Weights of a small GPT-style language model, trained from scratch on English Wikipedia.
Architecture: RMSNorm before each block, rotary positions, no biases in attention or MLP, untied embeddings, capped logits.
Training: a variant of Muon for these matrices, 7212 steps.
MLP neurons of a small language model. Each row is named by its layer, matrix (gate and up: input weights; down: output weights) and neuron, and shows model dimensions 80-143. Each number is 200 + 40 x the weight over its row's rms, rounded and kept within 0 to 999. A neuron's up and down rows have the sign that makes its largest values positive.
Before each neuron's rows, "fires in" lists the words (lower case) most often at its 100 highest values on Wikipedia text that the model never trained on.

fires in: "for", "he", "it", "they", "and"
L8.gate321,257,165,168,169,245,229,203,112,196,224,179,327,175,238,192,247,193,206,180,290,239,160,235,241,216,292,221,191,185,287,186,191,157,217,172,273,185,177,227,256,251,144,199,255,246,225,207,200,106,186,159,220,246,218,310,204,260,208,171,201,235,226,215,267
L8.up321,169,199,205,152,231,234,158,188,233,235,131,188,170,182,144,244,225,148,180,177,221,200,163,215,125,156,189,236,142,241,229,158,153,247,207,224,199,165,173,110,128,229,213,200,222,257,217,185,153,167,176,224,181,272,241,184,176,217,226,179,166,206,186,191
L8.down321,184,142,229,266,156,184,227,225,250,201,259,155,192,179,198,125,177,192,247,236,220,329,139,209,178,146,195,216,178,201,145,188,170,222,216,196,258,227,289,233,141,384,200,100,197,174,244,193,241,195,203,154,209,218,165,166,169,179,178,208,164,268,178,175

fires in: "october", "september", "population", "popular"
L4.gate91,160,291,127,182,244,177,186,195,257,216,189,206,223,214,214,179,205,117,207,213,202,178,253,165,136,183,176,220,224,106,169,257,334,187,202,246,233,122,198,203,172,181,214,266,136,219,229,209,163,181,287,263,159,223,193,170,221,244,254,202,103,230,171,175
L4.up91,191,210,163,205,190,236,161,202,174,272,204,212,223,169,206,233,307,255,180,272,190,137,204,172,228,177,196,267,127,167,198,210,182,173,219,133,177,194,136,156,181,266,199,234,173,201,225,184,137,294,202,237,156,164,199,198,179,233,220,190,297,182,224,161
L4.down91,241,190,239,136,202,185,156,139,221,213,109,241,356,138,231,218,214,173,118,162,231,169,202,195,226,161,234,187,175,199,191,137,161,164,228,232,275,171,196,217,222,158,169,286,209,237,245,161,229,199,135,209,210,197,214,161,249,244,217,288,190,257,222,171

fires in: "career", "received", "early", "first", "leading"
L5.gate142,163,176,210,196,189,205,196,179,232,174,173,188,304,202,188,185,182,145,238,216,248,186,186,238,152,174,147,221,217,217,235,178,144,293,258,120,189,151,182,181,279,198,171,204,147,241,138,186,157,208,209,204,167,196,156,214,204,221,166,165,187,210,271,200
L5.up142,178,164,202,170,213,177,134,162,197,150,277,199,204,206,284,143,169,229,239,275,175,232,232,301,230,231,238,229,241,196,267,181,246,161,175,204,206,152,249,153,170,204,233,185,207,216,241,277,177,211,248,164,251,218,201,151,179,161,231,207,326,142,195,226
L5.down142,182,240,169,138,166,127,172,215,216,191,210,220,244,237,218,214,182,196,179,249,211,138,234,229,106,201,135,263,155,205,229,201,175,158,210,223,168,217,223,127,185,255,198,246,208,241,250,191,138,208,180,216,192,145,202,163,240,175,258,267,195,266,175,140

fires in: "their", "these", "this", "same", "our", "athletic"
L5.gate132,224,224,226,185,215,224,266,179,219,218,211,161,274,230,207,227,174,201,162,222,229,173,250,162,150,185,160,195,178,177,190,151,202,214,247,257,226,159,151,191,231,182,240,228,172,243,217,152,224,209,197,269,123,155,87,178,193,226,217,190,216,149,151,221
L5.up132,151,184,184,199,210,188,214,192,188,171,230,167,275,227,210,135,181,151,200,260,124,242,195,266,246,205,221,214,166,164,266,215,240,261,228,233,341,253,165,150,213,239,136,107,186,212,236,123,251,174,207,149,223,110,164,191,190,161,218,223,116,183,231,189
L5.down132,176,184,235,205,210,255,181,226,195,194,137,233,198,173,193,233,158,231,224,215,232,174,166,277,166,210,168,234,209,164,189,218,170,180,240,178,252,163,266,151,216,261,267,287,260,159,245,302,112,168,211,146,185,180,242,128,253,210,271,215,159,254,268,232

fires in: "their", "much", "many", "our", "your", "his"
L5.gate345,274,251,195,181,228,187,293,123,179,105,194,159,205,198,187,190,243,225,238,219,166,225,212,214,202,184,225,197,279,193,262,193,210,220,168,207,141,215,177,198,167,151,282,143,218,155,186,151,224,259,154,263,235,158,211,175,205,185,242,167,185,177,166,198
L5.up345,256,202,306,181,165,233,212,251,230,164,238,210,248,201,198,184,167,133,155,228,204,178,154,189,224,192,247,150,206,168,185,188,165,215,151,201,210,241,204,96,185,191,185,208,210,151,108,176,229,220,254,312,190,139,168,137,162,159,184,171,191,240,201,186
L5.down345,161,228,195,155,192,289,217,180,154,220,248,203,223,200,175,221,137,176,161,216,215,229,274,223,203,211,142,207,228,136,251,205,231,217,208,217,206,205,107,207,220,228,199,286,187,238,271,259,127,254,224,98,306,212,160,189,162,161,238,211,192,193,203,151

fires in: "population", "popular", "railway", "soprano", "railroad", "sweden"
L4.gate59,133,264,191,190,219,190,234,238,149,200,202,174,160,205,208,211,158,221,195,189,205,102,159,156,138,180,191,181,161,171,190,153,211,295,216,69,237,156,194,160,211,173,152,159,165,202,172,142,107,155,152,176,241,229,140,180,201,142,242,188,175,247,196,180
L4.up59,187,137,159,217,180,208,175,235,186,244,168,202,127,180,220,141,169,203,174,254,274,189,184,193,214,235,136,244,208,173,226,180,176,238,220,160,178,181,215,127,102,161,136,217,251,182,239,177,275,163,172,213,122,210,132,209,122,206,185,178,169,211,194,261
L4.down59,197,160,232,168,218,208,157,155,208,218,149,182,172,206,209,243,200,130,265,166,185,184,219,162,209,322,165,196,125,222,201,204,151,118,208,168,223,218,208,232,205,155,221,247,156,236,192,227,178,229,222,187,265,129,237,199,214,250,197,210,148,233,188,231

fires in: "university", "located", "2022", "2025"
L5.gate241,167,230,263,160,223,151,241,125,248,252,250,148,205,225,187,275,180,141,305,196,172,265,210,124,176,116,195,145,191,211,216,196,152,256,131,190,220,268,158,170,300,172,154,125,183,174,185,242,217,184,143,162,195,216,173,250,257,188,133,228,226,187,267,183
L5.up241,178,198,212,204,150,185,280,156,161,288,214,141,226,256,185,212,178,207,238,250,183,210,197,164,170,210,176,196,321,228,215,176,230,208,250,241,137,228,215,189,246,211,227,232,136,240,187,224,229,217,187,173,225,142,197,201,175,225,156,219,215,189,288,245
L5.down241,259,116,224,188,206,188,195,229,205,231,188,274,230,153,174,199,71,225,216,172,208,204,214,143,170,190,254,215,144,204,140,236,220,131,176,142,245,245,284,180,183,120,181,153,242,278,189,246,88,218,203,213,188,207,188,155,112,182,201,185,264,222,198,210

fires in: "been", "was", "also", "now", "originally"
L8.gate169,302,124,197,188,179,227,129,179,187,135,140,197,124,223,180,241,108,202,207,147,173,195,196,181,215,234,135,187,203,154,214,119,202,202,216,182,98,171,212,229,199,139,171,144,144,194,179,196,256,242,213,203,156,231,170,179,231,165,223,239,233,124,165,214
L8.up169,133,140,183,223,168,236,156,236,207,197,149,249,232,192,209,219,172,229,243,263,215,164,274,199,213,212,245,183,265,162,148,170,199,256,214,196,196,184,227,294,202,217,149,157,197,134,197,141,190,114,253,207,198,227,177,180,234,216,227,201,160,278,210,100
L8.down169,243,120,206,185,200,186,184,151,217,193,256,224,205,207,192,222,208,185,178,299,178,240,255,193,193,204,233,187,245,190,209,173,171,171,221,216,180,195,192,212,182,218,245,221,211,127,231,178,190,168,125,247,165,155,199,172,262,220,225,178,105,217,167,122

fires in: "april", "s", "along", "competition", "family"
L4.gate203,160,242,233,169,161,248,194,263,223,252,247,197,196,214,123,194,242,213,262,261,163,201,268,247,184,197,177,216,123,173,231,210,233,216,206,182,137,225,165,252,195,253,295,239,251,217,252,218,209,159,202,200,207,179,243,197,197,181,217,145,181,169,189,122
L4.up203,239,164,115,231,169,154,172,206,143,217,278,200,186,216,170,172,185,242,187,172,247,158,163,170,220,215,185,173,177,139,163,171,233,164,241,189,145,103,155,218,213,144,219,146,134,144,195,194,184,226,183,208,236,258,162,178,235,219,271,147,198,181,182,216
L4.down203,148,269,206,231,320,240,196,184,200,227,205,209,205,216,136,245,180,230,226,174,188,172,203,166,190,187,192,191,217,116,221,195,141,226,197,182,201,215,231,171,188,214,223,275,182,230,161,227,247,231,214,244,225,156,229,155,221,226,180,192,141,254,207,156

fires in: "of", "which", "who", "what"
L5.gate146,178,197,230,141,208,250,283,202,189,228,180,231,249,227,184,221,149,239,164,172,158,156,205,193,244,258,246,164,232,222,266,139,206,172,181,233,208,177,210,136,225,273,229,191,178,190,216,179,179,186,218,207,181,202,170,220,200,65,174,201,227,211,172,143
L5.up146,212,184,245,225,179,221,244,213,221,183,162,152,207,144,151,271,246,226,174,247,235,163,207,207,150,233,183,138,244,160,189,279,109,205,243,159,243,239,102,199,141,143,212,236,154,235,243,164,135,245,225,249,171,167,225,270,151,171,183,196,179,142,242,225
L5.down146,152,200,236,216,219,243,250,225,244,141,185,213,144,218,195,228,298,185,188,161,227,223,252,210,202,219,206,178,183,222,216,238,130,257,215,123,190,113,195,157,158,110,161,252,146,172,170,156,178,183,255,299,233,167,254,196,209,242,133,232,221,173,214,223

fires in: "s", "his", "its"
L4.gate157,195,101,225,184,220,184,200,204,258,200,183,206,186,221,190,206,202,104,246,171,205,215,337,232,161,167,145,188,172,205,183,201,260,257,207,173,199,274,152,175,213,229,183,174,224,220,232,240,240,248,170,201,158,183,208,181,200,221,246,166,249,164,171,175
L4.up157,202,168,187,155,122,211,218,222,124,221,238,180,220,219,207,192,195,239,189,192,239,249,243,186,216,140,187,154,249,178,232,112,136,203,216,180,163,203,106,157,170,210,121,134,170,201,221,280,201,197,222,150,149,164,260,178,226,215,179,147,290,173,186,231
L4.down157,179,205,192,221,158,229,133,174,120,212,155,244,221,161,209,176,131,185,240,254,233,189,235,222,192,155,190,206,227,151,151,214,163,197,227,136,210,240,154,135,189,79,212,223,198,159,188,188,159,218,159,239,229,198,228,231,200,193,190,186,177,189,179,179

fires in: "after", "american", "america", "african"
L2.gate353,157,253,216,161,200,281,271,172,266,127,209,215,211,226,198,162,222,246,222,111,202,217,172,214,236,184,265,156,200,230,195,219,207,162,154,283,205,114,211,198,157,182,140,181,165,239,190,260,169,245,157,221,153,226,180,181,226,212,200,191,148,171,209,163
L2.up353,180,173,186,159,286,211,219,133,222,175,277,181,195,184,219,178,172,166,190,210,179,148,201,194,220,242,240,200,183,189,231,249,220,280,183,191,201,149,239,200,239,206,212,167,201,218,266,131,129,168,179,248,232,202,231,257,180,180,220,139,186,243,216,221
L2.down353,206,188,227,211,195,132,283,131,160,196,206,173,132,209,214,196,107,202,201,207,285,244,216,201,167,213,218,197,194,198,138,156,190,234,200,173,215,171,279,225,202,219,204,153,211,232,189,218,216,205,230,247,216,237,220,259,273,196,198,164,146,207,257,234

fires in: "united", "cup", "sq", "university", "kashipur"
L4.gate7,159,196,149,214,249,187,211,174,268,240,200,141,206,230,186,198,157,194,285,146,173,177,152,203,206,235,130,221,213,132,227,204,239,192,352,210,163,235,127,204,125,215,195,162,148,169,208,267,169,187,220,291,188,190,150,185,202,244,215,137,265,203,242,179
L4.up7,154,209,178,205,197,232,182,185,178,229,136,285,204,155,196,208,177,209,178,205,192,176,220,166,148,209,162,176,239,198,244,220,183,190,269,219,194,148,211,139,148,243,131,241,203,223,238,213,242,236,185,94,269,210,193,243,222,162,230,244,263,182,220,194
L4.down7,236,200,168,206,296,224,205,271,211,226,220,295,237,242,163,211,198,237,152,239,125,219,212,105,209,191,175,168,233,132,210,195,262,241,197,145,192,239,132,173,214,117,167,187,218,259,159,177,188,202,261,238,125,173,194,291,263,223,215,179,150,180,146,195

fires in: "an", "its", "announced", "his"
L4.gate201,198,228,223,190,104,225,183,227,212,160,177,162,237,172,206,153,182,211,194,105,176,226,186,224,218,167,93,243,151,243,166,152,248,188,192,223,163,180,216,193,165,67,191,213,206,195,264,203,183,207,219,217,225,150,260,159,144,223,237,182,173,187,154,210
L4.up201,190,167,136,220,195,247,183,169,153,145,253,170,200,189,218,241,282,154,208,194,200,163,255,197,170,235,177,236,194,200,180,228,186,219,193,188,242,228,163,114,139,181,212,161,239,183,169,161,149,164,232,202,186,183,249,210,164,251,209,278,223,230,53,279
L4.down201,184,156,211,295,181,232,226,257,223,256,173,229,226,197,154,211,240,183,233,202,254,229,247,155,274,192,215,199,144,271,220,202,227,220,245,131,223,202,239,176,190,0,120,180,198,202,172,205,193,202,154,151,252,208,220,167,212,154,249,180,155,245,217,246

fires in: "now", "also", "early", "later", "southern", "been"
L5.gate109,244,145,152,161,161,208,185,164,278,187,248,243,195,172,245,172,153,253,181,299,244,103,239,222,158,160,211,184,226,217,232,160,199,153,190,145,228,112,119,224,237,190,182,126,208,209,274,203,201,168,213,189,245,208,206,186,203,85,200,235,158,168,180,170
L5.up109,213,191,207,203,152,144,150,202,194,213,229,225,190,149,297,154,218,237,193,239,200,228,223,225,210,198,166,236,148,205,227,189,214,189,251,235,236,167,170,219,218,180,254,167,176,216,226,120,195,140,170,216,208,211,165,189,215,168,211,243,241,211,203,214
L5.down109,176,173,92,250,167,155,152,252,214,231,178,248,213,195,137,253,274,245,204,305,174,200,158,148,195,186,176,257,206,143,237,177,197,230,178,192,143,205,258,280,231,181,199,214,156,170,185,261,222,254,138,134,174,181,187,162,134,194,154,182,218,211,234,122

fires in: "english", "none", "england", "at", "entertainment", "of"
L2.gate13,221,202,221,213,252,161,173,169,178,153,143,184,206,232,208,242,195,153,229,246,193,188,173,239,239,160,198,246,181,217,182,214,160,147,194,197,225,202,202,221,202,221,277,200,172,224,224,221,205,245,176,229,139,196,246,242,171,157,233,210,156,223,175,192
L2.up13,214,164,197,197,161,120,249,170,203,281,168,234,128,206,239,189,197,193,279,148,190,212,159,203,208,210,163,200,192,270,225,225,175,187,157,208,230,229,159,211,225,157,229,212,155,227,228,206,164,236,245,189,236,233,257,234,136,164,251,202,103,154,180,182
L2.down13,179,258,254,222,211,158,174,229,185,204,161,270,260,263,140,104,168,234,179,182,142,282,191,108,208,264,265,216,195,159,163,210,197,229,193,208,156,220,176,238,254,197,194,151,228,194,214,203,191,224,143,151,174,182,203,172,136,184,207,224,171,277,223,204

fires in: "which", "when", "while", "who", "the"
L8.gate128,155,229,228,211,88,253,236,225,224,184,186,226,189,165,246,204,209,149,258,140,189,230,207,179,150,304,159,265,129,267,238,231,203,173,223,212,209,257,152,185,154,231,163,200,180,242,190,146,181,182,173,192,119,158,200,199,158,222,176,256,196,263,195,152
L8.up128,199,172,192,214,158,258,172,192,144,179,204,221,195,191,253,239,233,258,137,192,161,236,179,210,167,193,226,173,191,173,240,157,162,215,201,212,209,188,167,188,156,223,141,206,226,126,253,245,236,129,206,279,204,239,168,184,181,105,184,246,240,243,208,274
L8.down128,201,234,126,211,269,264,167,175,184,208,211,212,130,197,249,200,149,211,205,144,273,126,248,165,227,231,273,153,169,207,305,217,186,180,227,119,149,217,131,272,188,174,136,179,201,174,186,168,179,162,228,147,223,187,244,171,196,229,178,177,229,218,283,188

fires in: "made", "got", "mixed", "some", "given", "another"
L4.gate198,224,228,186,198,176,193,240,222,229,191,223,229,206,207,189,221,200,165,209,162,180,231,235,198,231,245,203,194,317,186,248,171,169,215,144,194,200,139,200,168,196,216,265,170,193,189,171,345,180,219,210,186,201,217,161,224,214,236,153,150,167,271,218,228
L4.up198,219,251,240,186,239,102,209,285,268,235,237,182,210,174,236,221,208,143,207,175,149,201,154,233,219,145,127,219,102,237,277,200,144,259,180,201,171,154,244,190,183,181,258,236,231,239,145,124,190,233,227,187,212,196,164,238,244,229,263,166,164,187,130,215
L4.down198,186,171,170,209,161,198,189,164,150,224,85,177,259,203,130,145,219,239,171,205,172,234,179,213,215,195,255,180,158,175,132,153,160,188,259,139,149,162,136,168,217,175,185,214,184,232,165,195,224,223,212,106,284,238,209,203,160,191,258,228,182,196,193,136

fires in: "by", "john", "racing", "against", "joe", "joined"
L5.gate320,222,158,203,193,250,252,124,136,236,181,221,322,186,244,153,240,194,155,102,173,149,181,239,206,134,140,237,195,158,305,196,214,248,159,191,174,212,147,210,214,160,151,210,219,164,160,182,209,186,194,200,206,203,192,158,115,214,197,191,161,197,213,214,181
L5.up320,164,246,211,92,175,234,204,169,190,184,244,207,189,268,170,215,169,196,245,170,206,214,239,188,202,164,183,210,173,194,188,228,194,164,261,86,208,191,250,204,237,266,105,176,200,203,164,235,127,211,190,204,155,165,229,222,200,233,273,212,126,177,222,238
L5.down320,211,203,265,157,176,132,193,237,162,210,157,186,209,140,120,215,240,197,229,237,179,244,243,180,260,249,208,199,179,234,208,174,192,239,245,202,230,211,213,144,136,75,212,237,297,206,134,221,190,199,148,236,313,269,254,289,248,125,225,211,132,188,214,157

fires in: "after", "left", "before", "africell"
L5.gate255,225,129,248,143,180,156,237,155,183,190,252,175,206,167,226,209,204,184,263,237,247,210,251,196,226,140,172,234,211,167,90,167,189,234,210,284,204,169,178,248,140,158,212,187,267,115,260,206,175,189,250,245,284,262,179,190,214,228,192,180,270,198,213,198
L5.up255,242,173,243,194,152,180,222,218,194,202,258,178,220,161,274,116,187,233,171,124,231,234,251,258,227,201,230,204,142,196,219,152,170,129,140,181,131,145,206,232,166,188,84,213,225,256,209,239,228,209,245,119,194,227,114,232,117,210,252,143,229,197,164,244
L5.down255,226,327,231,165,115,185,222,220,168,204,241,184,156,239,176,186,222,298,215,227,171,258,122,123,171,209,194,188,176,324,237,190,222,167,225,184,213,169,200,216,192,248,205,173,206,151,132,168,192,193,259,100,175,187,221,218,163,217,257,208,157,292,170,176

fires in: "where", "there", "three", "village", "theatre"
L2.gate276,220,181,236,175,219,206,217,156,211,141,200,219,235,108,97,192,212,203,125,164,180,204,186,304,184,211,215,169,276,224,174,203,236,202,163,171,210,210,93,121,209,255,178,184,223,172,127,167,190,175,214,226,142,166,196,201,230,308,241,183,223,193,198,216
L2.up276,213,279,280,237,205,211,162,268,227,143,207,122,230,209,174,197,207,219,188,177,242,201,201,143,221,237,215,202,195,219,243,196,169,184,278,279,189,227,189,283,261,206,132,189,235,235,157,193,133,209,152,223,251,173,141,217,166,198,227,217,193,168,245,205
L2.down276,211,187,276,196,184,211,273,229,200,168,239,230,199,163,202,150,195,198,219,171,137,173,185,186,196,171,204,192,260,186,230,164,151,214,178,249,228,176,206,148,251,308,210,182,161,210,228,136,190,208,221,230,249,115,222,198,220,330,191,208,145,194,218,175

fires in: "south", "north", "east", "southern", "west"
L4.gate28,221,206,251,255,258,179,294,298,192,202,177,267,234,136,193,158,235,222,215,169,158,187,289,245,212,192,167,203,205,187,185,216,176,156,203,217,157,170,249,193,197,186,137,234,206,251,158,270,239,236,244,164,188,107,192,230,265,225,213,206,159,137,242,130
L4.up28,285,193,170,183,183,177,214,185,199,214,196,182,255,162,206,217,253,208,169,217,213,215,277,282,202,192,221,166,170,218,178,182,198,117,258,195,217,123,242,199,222,175,233,290,89,124,159,224,224,223,302,132,199,158,220,134,260,205,234,202,220,163,202,116
L4.down28,144,191,132,224,228,187,169,219,174,189,229,211,258,186,198,271,192,215,126,185,233,222,237,234,181,199,218,199,258,242,211,189,153,194,279,172,184,203,188,201,222,78,162,294,181,131,253,182,254,172,241,189,162,179,215,162,205,176,157,192,289,217,153,183

fires in: "and", "well", "association", "associated", "by", "assigned"
L8.gate242,238,251,176,182,180,158,202,183,233,257,178,182,224,234,221,212,266,191,257,163,270,266,258,190,217,167,239,142,204,181,273,220,180,220,205,197,218,275,246,190,150,185,245,212,213,157,206,189,149,169,262,176,198,200,221,136,219,217,220,226,208,201,255,177
L8.up242,209,209,170,174,254,166,184,188,190,176,163,207,196,165,117,123,241,167,238,246,245,205,206,209,210,184,261,142,218,164,199,267,197,279,163,197,185,203,203,276,172,255,165,219,192,185,141,162,156,252,201,209,181,124,165,105,179,173,210,221,237,209,231,163
L8.down242,196,269,270,114,166,229,181,126,187,196,143,130,226,289,195,262,161,195,211,237,214,207,206,199,271,175,166,287,234,157,208,167,270,196,168,181,235,230,250,179,164,220,184,207,172,276,167,244,283,210,209,188,234,169,232,161,200,207,216,184,155,228,246,158

fires in: "and", "electronics", "politics"
L8.gate144,209,246,209,165,223,190,247,168,199,255,209,184,189,294,179,167,172,263,172,244,226,186,364,223,210,184,221,202,205,206,215,250,147,203,186,180,188,190,186,188,195,207,176,178,187,185,180,175,189,221,127,207,193,165,168,180,179,283,243,225,209,116,208,237
L8.up144,218,175,207,161,245,167,190,267,269,283,231,259,223,191,159,256,251,222,157,151,206,72,192,234,203,155,169,175,208,239,199,186,245,207,245,237,160,210,143,235,191,229,216,238,183,196,132,240,153,134,255,255,241,151,189,261,168,201,224,208,233,189,205,207
L8.down144,211,130,218,217,227,155,110,158,147,233,202,217,139,276,198,156,248,262,219,187,202,237,230,170,257,159,180,166,221,186,251,262,138,200,242,282,172,266,295,205,212,192,157,126,217,254,250,182,201,236,171,224,158,213,191,135,187,211,205,178,244,216,192,265

fires in: "united", "university", "until", "unit"
L2.gate128,195,155,125,205,183,214,194,115,209,217,175,179,229,233,240,184,226,233,184,172,196,213,186,229,165,235,220,163,178,226,220,235,174,241,176,158,146,165,133,229,205,229,187,158,264,244,299,206,202,154,254,269,195,195,218,209,256,277,242,224,233,229,169,272
L2.up128,228,161,98,156,174,217,207,206,206,219,171,206,212,165,119,182,245,239,237,216,151,141,194,219,165,216,346,292,186,274,180,240,184,176,214,211,172,231,198,187,218,221,270,162,231,205,222,206,224,277,174,255,210,220,209,292,144,203,291,179,251,224,245,220
L2.down128,106,197,127,218,204,151,173,182,287,193,128,189,247,297,254,184,169,234,138,206,223,186,235,171,199,151,191,195,226,248,227,224,174,235,184,169,171,216,224,169,172,66,174,215,143,182,228,197,194,190,185,294,237,176,195,156,257,285,195,190,144,243,178,187

fires in: "south", "north", "east", "southern", "west"
L5.gate144,193,253,185,163,198,148,198,253,195,253,241,242,115,214,184,186,183,158,225,213,139,208,160,242,125,239,198,170,207,182,156,177,199,225,202,114,152,191,195,204,262,225,194,156,207,191,261,171,153,285,258,199,153,236,297,207,253,193,208,168,171,205,180,259
L5.up144,236,189,216,165,194,163,222,175,198,205,223,165,263,225,153,156,257,265,161,232,222,171,196,169,216,200,195,200,178,137,218,222,155,235,262,208,213,169,216,167,253,204,242,191,188,239,182,160,108,238,194,188,133,161,127,181,238,174,237,165,234,229,279,196
L5.down144,162,192,230,268,328,202,189,177,140,172,274,176,241,197,194,215,185,277,249,143,159,173,250,84,213,159,218,291,142,229,191,152,156,204,243,225,178,204,221,235,215,134,228,227,195,201,289,203,250,140,224,208,199,113,188,200,246,162,208,170,215,208,114,149

fires in: "with", "by", "to"
L8.gate173,209,268,191,180,113,235,169,265,263,152,205,196,229,185,243,147,259,199,245,221,228,258,218,231,244,246,168,200,211,180,329,174,178,211,139,184,181,238,288,217,224,126,185,180,188,293,185,142,186,238,177,159,194,137,184,248,226,125,166,179,214,144,262,203
L8.up173,228,241,227,202,185,230,250,222,175,240,212,194,196,287,198,255,229,148,216,182,198,234,136,237,210,259,227,123,196,171,194,249,245,172,233,140,159,180,185,172,221,173,235,177,178,149,194,166,221,266,162,230,204,174,195,206,237,237,166,169,259,203,161,178
L8.down173,178,160,204,146,187,230,207,248,227,216,195,155,239,168,110,278,232,109,225,201,154,257,229,161,188,222,171,138,254,178,174,187,142,236,158,221,178,294,198,178,203,188,229,240,258,219,247,167,256,249,213,181,260,170,225,314,165,194,197,205,222,188,215,179

fires in: "in", "members", "assembly", "court"
L8.gate313,212,186,223,254,220,176,191,161,172,213,203,202,200,218,205,188,265,260,156,165,186,114,139,245,168,254,195,192,185,174,246,154,175,198,126,193,246,209,198,219,190,155,203,182,165,187,280,194,196,192,223,224,188,178,194,219,270,155,194,172,176,165,164,223
L8.up313,202,177,111,274,192,263,221,151,208,241,169,180,178,248,150,141,267,241,137,195,272,135,232,187,168,265,207,221,195,243,172,207,277,197,177,177,196,196,247,185,185,197,255,271,144,256,244,189,198,193,226,216,192,165,251,235,185,211,168,238,206,164,193,211
L8.down313,215,268,196,189,167,102,204,155,208,161,209,218,246,236,218,183,185,103,219,223,215,141,210,193,153,204,194,208,228,181,141,175,140,242,140,175,166,169,169,193,144,206,292,207,200,135,162,175,197,196,186,219,256,180,250,191,205,163,162,221,257,159,118,255

fires in: "american", "america", "more", "texas", "alexandru", "catholic"
L4.gate379,256,186,211,239,230,267,235,165,297,196,182,166,271,234,275,219,180,246,166,190,171,247,217,222,174,183,175,219,178,270,217,214,125,178,231,167,154,176,262,210,129,224,167,183,225,188,150,147,180,233,189,191,186,230,223,211,188,159,163,268,148,190,183,228
L4.up379,222,232,242,144,207,180,140,194,159,124,194,117,200,163,204,149,155,274,193,201,175,199,212,178,241,251,201,185,197,237,138,117,86,191,270,225,235,159,203,175,123,233,224,245,196,242,173,218,168,222,159,206,163,189,194,268,161,117,208,188,194,204,206,184
L4.down379,232,179,196,168,179,210,202,237,172,272,184,190,222,74,214,169,108,221,225,200,208,217,181,213,197,203,154,115,194,187,272,138,180,157,268,137,228,111,235,210,212,127,155,243,176,277,152,216,179,198,190,220,168,212,132,213,251,191,211,197,131,214,193,239

fires in: "court", "history", "democratic", "performance", "performances"
L4.gate255,105,165,201,195,194,259,246,210,269,125,223,186,183,174,225,167,169,241,195,141,149,214,186,238,233,233,205,192,234,224,224,156,218,211,162,121,190,219,215,199,247,195,196,235,170,154,178,175,189,206,105,181,161,236,118,178,265,142,130,207,141,284,249,200
L4.up255,173,244,224,187,263,162,199,261,218,234,168,197,201,168,206,178,146,233,167,196,259,89,166,229,120,242,151,230,224,235,281,170,173,212,161,181,218,149,190,231,204,173,199,175,168,134,181,196,178,217,157,245,202,269,201,213,250,115,148,216,198,193,244,238
L4.down255,229,198,207,167,121,175,175,219,133,185,124,194,145,239,187,225,217,186,158,174,189,145,162,190,209,139,157,309,223,196,124,142,237,280,269,252,157,202,164,233,150,154,186,245,258,188,238,169,181,200,191,155,264,234,254,253,218,214,179,226,254,127,186,232

fires in: "and", "but"
L5.gate206,205,240,197,143,232,165,167,255,212,147,170,234,207,218,233,170,256,184,140,158,166,221,280,316,183,181,188,146,197,137,229,231,141,167,209,222,188,158,161,290,190,214,205,203,248,125,184,167,210,174,174,249,194,139,222,74,172,177,213,164,111,191,203,239
L5.up206,185,286,202,218,266,192,215,191,170,252,228,139,136,298,220,190,249,236,194,223,204,204,205,261,162,158,129,161,212,214,219,283,231,238,201,165,140,183,158,219,220,222,137,225,234,244,186,144,226,225,137,218,307,229,196,213,192,206,159,133,149,150,210,205
L5.down206,126,234,227,173,210,101,98,212,249,194,155,183,179,255,214,245,244,255,187,198,136,277,247,214,192,145,127,241,197,220,183,171,185,183,260,201,215,212,247,180,189,173,188,231,170,183,194,226,275,184,161,178,183,132,173,219,252,167,236,180,232,230,155,188

fires in: "united", "conference", "finals"
L2.gate146,159,201,149,209,121,157,235,194,140,241,210,150,173,258,157,207,169,129,256,158,196,156,172,196,180,153,158,198,208,192,110,217,186,199,254,199,229,186,211,213,180,217,190,172,241,210,226,165,261,171,237,195,243,156,218,177,144,267,239,153,268,169,198,165
L2.up146,199,260,220,206,212,238,173,229,162,161,202,169,231,169,226,175,264,210,278,188,150,195,188,228,237,204,228,281,150,218,180,251,153,237,173,172,201,214,178,183,234,210,151,125,221,152,224,242,281,239,180,214,197,215,228,246,134,148,262,232,202,167,185,246
L2.down146,257,161,213,207,195,217,188,245,205,191,194,154,233,225,184,122,196,128,186,202,190,207,257,232,236,203,182,265,223,193,129,213,182,285,215,175,187,231,168,160,173,142,155,145,210,212,274,155,265,184,204,201,143,282,207,228,158,166,221,177,186,161,181,176